Part of a small language model's weights: LayerNorm before each block.
MLP neurons of a small language model. Each row is named by its layer, matrix (gate and up: input weights; down: output weights) and neuron, and shows model dimensions 341-511. Each number is 500 + 50 x the weight over its row's rms, rounded and kept within 0 to 999. Numbers have three digits each. A neuron's up and down rows have the sign that makes its largest values positive.
After each neuron's rows is what it responds to, as a language model described it from the Wikipedia text at the highest values.

L4.gate777:564568427493501502576549472475475457411435455478451508553528566556434510463430498469418547452465395373486557544555399484521521454580527471407512414507546506529488524451559515524545467525506459453505564560457523502573503511513533521545549526453340517561537507532461444532487594449481371557496553470453418521421505433537492500483445569369456480464503527453513425467456535442481431531445541495477500566569425486494534522449436479522510446419563505559451565483455466463499560529456517433471572629465529525448540422522
L4.up777:482600457472428439553561509505534323495470462531408529536555502443537551541440502481574441455508463456408507496477420482451456531478429510532527514595482526522498510560534509422524563504457448506427518498490479528463456507488468572508532610447479444571516512458545531495549502536439472459572470489488444497430458455562477436505527530439536549531522498508460501593482453480452458451557640570451526500478518490446456562507547509535374498514516561513561470493392555535430390465436591499570518529513537600527541495553
L4.down777:559458529448482579438424466478447504469504510591470496550487473474542438427498419440525552481530483478456494548404495502479466642475507523531486429560419497454488475464517453498486450510460443517555444449526544409501476521506535464516510620448519356432586460480564457484622488482478522465518494529493424462612555546505441536429497536507467437500478519421513524524570530460540492450405508563495595473518462543519530429456567463591518481541408466486485487557455432532477416528435468477506480515532521486537474446488
Description: Football season markers. Tokens that close a season or ordinal in sports-career text, like 15 in 2014–15, the table bar before a league name, and th.

L3.gate70:573524469577553520571445544538538535429542501495461419461425499625551513487447582515457475495578501431528408424450567477427466505535550485536416552507493518439492499468474444406493514475479534572460414476510429488521564551515481486467501516500480454542502500517482468492509423413419510480449453476498447450447501550566467452526429596530515457500513459472550564533529527540463413490498570497560505499478501507512466538463511539541441467460503443436426502527576590423456533519555518447465565534424508576451488456438
L3.up70:570526443591527520567486473399462569475468478491462506454457447569525584597478571533517415473589514473565442467534539523460538477402590522531413556623482467529498553452462488425535549389472519559499465453538523509424468494510489465530462523552577495524506440500419459539526515477500526562452468536578493539507509388491548383534537490600503467448504510525506550467543485468439423441531542502501567470500520530519547550471461469525501515522495422572437443591437511421392525550565448534421501504464520472501439514495
L3.down70:516491511482513493473518497481546456541540450535413549484488632576466576531540445443455380509442446449491541502451450533479376471375492495410435494556486560498549499457429451456549552501523453621378541447517550522461496497501468511472475600504545484452504487525497520541479454497477487534539450615490516552574470533528503546478464453530537547474505473460491449446475459526459512475459474502522369472560563531449446520523455491535512636461488448482461419537481633446529436588480502492524378550537455468488459436530
Description: Quote-introducing speech verbs. Reporting verbs and their following that/of/about that introduce someone's opinion or quote, mostly critics in reviews, e.g. called, described, noted that.

L5.gate368:608589429446509464494512485446474398532559491513547455501579483559476473546476535437436398503553507515480531494533575531460405496497416504573438442455560432446476491482554554484464392481475508371487555578519472453472550556530517465518566414438516480553433442518421526466603539493528468453573521564465410475505539409487427472495461496412521466562519529512409393493488467406498476521476497530527515524550460521528483513486489498472503554454435579531431452431486498492467433565460428571447450467484463455565479490438
L5.up368:554470468518530423538453528467414570582562590566436401565447521596474524486417442424470486474518501401478508465483482547492497492495570562584586540481419554471473446539521531623492448478424522550493521510501534471580506558437462535417506480489517457507459494474451579516508459548496418498509507487437435408403465430507529395545518489568520485603488455520456500486439557513563494443503500561513534601503491508538584523542518475450542537502615506596511578486411530533423475500484490510587460569598490494551466578534
L5.down368:503465480534438484461523535413442471505554496497464535450556538526423468502510523542518460580490463533476566517540574516519500451491509516573448483443382512558533419567505547577399498538485515463462511525507512520534438399474467509570445405491464467534456530468492441464471518563535499541492542475468429408543491473498683523534432452539525485483500492524480431563475468595552517488546587587527509432541484450601469526465494531461605528559531444514426543637495519544502596449521408458566470558484526379518473472480
Description: Sports statistics number slots. Tokens directly before an expected number in football and sports statistics, such as table pipes in career-stat rows, the second score digit after "3–", and decade prefixes like "196".

L3.gate436:500538558479465520586517548474522608438534437464554534456484473494569454461482470502470506348482457434544636554548445482524555570481491569545481559483470547469483392459538507525403488525487492547468422441507444508516481551450464481467489512463435517588438475496313497451454465460475572591513498450554547411477581508645549511520483598479510514537461465502391511480505571531490439511494451513496501444431494535567419445519438518470478509443505496487516523605395561491485463483461524519461482465445556549505495429530
L3.up436:575553488464476507525531544525530508536411471444528565442540406527491487428467516490518476438492526576496497500559439474447533448519516455605487522486568323432484438452479567505477475519439470505445544490440453528392619511520510467516534464452562505493420548586518502525481490518512613466487538434487522478470468574570522554522498436482499508523518484504551413484540551492548506455469465416509524491550461581658498471437494524534541454442526584482468472531547515484528545554510397502439330547526476509476497531544
L3.down436:511508483524531557533497512443513527529459438506451518567414480553600538527484502428544446437497409512491504489513593527479423572429442531452524492491496611487420539559523543513468559523530484533476500616587529445495458503546521611484422504524455460495505437408450511579494457464537519492474618481503387551489464524522477437492479466449449478520597397611540452542481517548578472475557510551492394399485468491478544546447480536543437554373488465463425469439474462502482553460439480578513462511574402565455487611491
Description: Word-fragment or compound pieces. Short tokens that look like whole words but belong to a longer word or fixed phrase, e.g. bar-it-one, them-es, coronavir-us, shot dead, public outcry.

L3.gate236:533440469507504585556504589465615492525520448558372475534492479460522388507470478365521604482578402631442483563627498522493466366485524421476430556550527531519490515481521514488425573508622396484420497486474480466508522545579563529452550549492523398494513497554508450541514532450470538505450526422433478516403478464564453471547455567401521451504516441481514441540468572404611551509472509599541514478489447481460540514546512475464514526516539568533468574500489543498517530550478477492529565405459385499533514434457
L3.up236:616511483508474504482573485523542505493503551533405576483540529471510521471522522438468585548514427561446460462609524498485494424510464512443553456562458553535464551494502494546459528547564499536456589437494558526547453457572495466543408540425534469449486562560444475523565569548430428520514555539465537463451482483448518417560490569444556588469455591563520635591503591496536481400614581556441484508572493514478494516571581510520526462403512482528457510514458556520591488508412523525530562481421497443520511490487
L3.down236:459492532434455477589478439366484488439577572569457578490466429490469480483536537534494472556492527376406437488490511503542605581526558403465463489519509512517377576481580495525541484502516490573477468607506539395477446568569483492634494513568490461490410492527480478405432446443567549497505477456419526501501560542392557451469439545495470504543534549479436521525508449467405521414499419524490496412548423543493563513555522514465519460538502532549475556428449436513446484531513416520569521437547430457433498436509
Description: Season and period closers. Tokens that finish a season or time span, such as the second year in "2014–15" or the cell divider after "1993–94" in sports stats tables; weaker on "during its", "the 1950", "time of".

L4.gate702:497477561472493503491556551504465464567472446528518546462511580510517476508463519522391526589479529589477558553535524467528496485512521537526446565412571442507379446476502493603608561504560524536404481589524538491469465585426518473445507581508543560560552566518507544557540447518487512439476454411513546481570535535538552531462447452495525441563396515405516561513523482537490499490423558469511544585488412444549411427413462500547532434469493506510495490492473591508458464444448545470522500407489445455551472472612
L4.up702:498439495447451538509535568437556498534492478513495487503398514514546419511511537474503594509488541556456552510531432618464480489521429502533487504467566458511442424449474490512550475603499641464468442573488503469569407539464447551524519518432481579475509468509406502543506365478532468478423479453494561475566512562515400519471500428530504428455515553494458468493491494481524469475475467470491390601522460450471450408395448476477470461500557485516446535491455502416513515495537557580518533463426417569503432415575
L4.down702:463427514444517506573395523499524486480492533576468512510449440501553536395571439611487425452438529546559548516536393583612471526456582538568404536573535502545455505410488490536468533494462484437489561552566357546532473487437557388554526447528585524416503487505570446502415477549562483430437483532645579474445562509619537428511551480492488491491501474577486487532441468514492504507546504501514578433429441535448469545525457523493480404411577523505494568453481537534418520546492471455504465515482529533501507457463
Description: Killing and violence verbs. Verbs of killing or harm placed just before the victim, such as killing, kills, sexually assaulting, plus weaker hits on attack, murder, fire, losses.

L4.gate234:561527497420451463551495533431447457477468497481506502464460530541470560418476541505401483437404421462454498446483565460523513541386610427535470459467529458486553541453483511525558508497470498490411499432577462438502499461494516399546490532518474472418543629474638444440452512517439497554467530511550529467485528533474484564573461565534540495451520501510485562463537491448509418512436462548637464559498457525592465522546504517559500564381521445521413482496448541537482574491515476459419423540496559549581423526519
L4.up234:499568564503533474520477560432535469538547478484562554438505534513521622593498536467485518581539428515495445447529513464463525515491473436493436452540497546550475466508541447523589496583428525494435477445393509463504565638559535460473490529503456575451484480567519418462469489417436511574442406432521443548491497534466549566438482574577411578511511579504481562556588519459478468454475458511570457482538543541526470559454478460525601520423523473418523547478577516602462474444505558549445498466538645584551446564401
L4.down234:558455509517495520535541505528524437448604558509489492623479487408376621530526509487484475554521533550593542510422503557556498396522526482463530499587529505510539619473565461474513543502563506615427619549468501497486492476527514537565508486562477452468482542476556496440513409440523536453457483539465545498484439502444609472422459469456441472400510456452526410455525554454498534549510467446507449487475571507388482513573586530436541391434483496489526505446572548555544450573424562500537507417517542411508464529442
Description: Transitive verbs expecting objects. Main transitive verbs right before their object or clause, often after a subject or "to", e.g. called, provided, argued, produce.

L5.gate33:540497463431591555511515507477459549472603500512492451463468502511529558520463539427472531608474475463541492379560478546460558524548545423495464538515494395449565502497531434455492532521412477507481515535494476554596466493584432483431560524522521477496496523473564524521647505539517526513473457549585532485462402494460501472461414504570552542470503528470536480507475508519614481560519476522554480534428544499509482434457632476466622462422483464464556533516477537560504445496473561465462509484439533454383471449448
L5.up33:466618429541614549514526484482466561551554549464526507373543540569550541449484432515470497515508417554482478375487412470472532537507541464515479514542542515481567541498447533478552565615467483530500506502550502531546486492474495477500513537570484477533555513464553511539547470468481443528491528489542564441459490517504516461584437523529519676442463508471448495505532508470516500522461520563560568503439475509475478439460489488507491504412463536420389453551376512539540493442483508456480459527450494513500554476442
L5.down33:551395509470501467529509488465517487501682565473488568566385392475450557471560453535561499524440462464560613458424467571550510490540544541458549488547449403492591478592474514508515557530485490510493475494497493496506562524469520489503558583533441484490450566507502494477520476452505471499496506495519499503481406496430503578495473559603550512535527458408576524428435577447579568501485455561583484534518519534415573505556532593517540579491519449479467434547490474537591495643515527515475532497441481508384534540501
Description: Clause-introducing verbs. Speech, reporting and cognition verbs and complementizers that open a following clause or quote, such as stated, saying, announced, thought, and also that, because, so.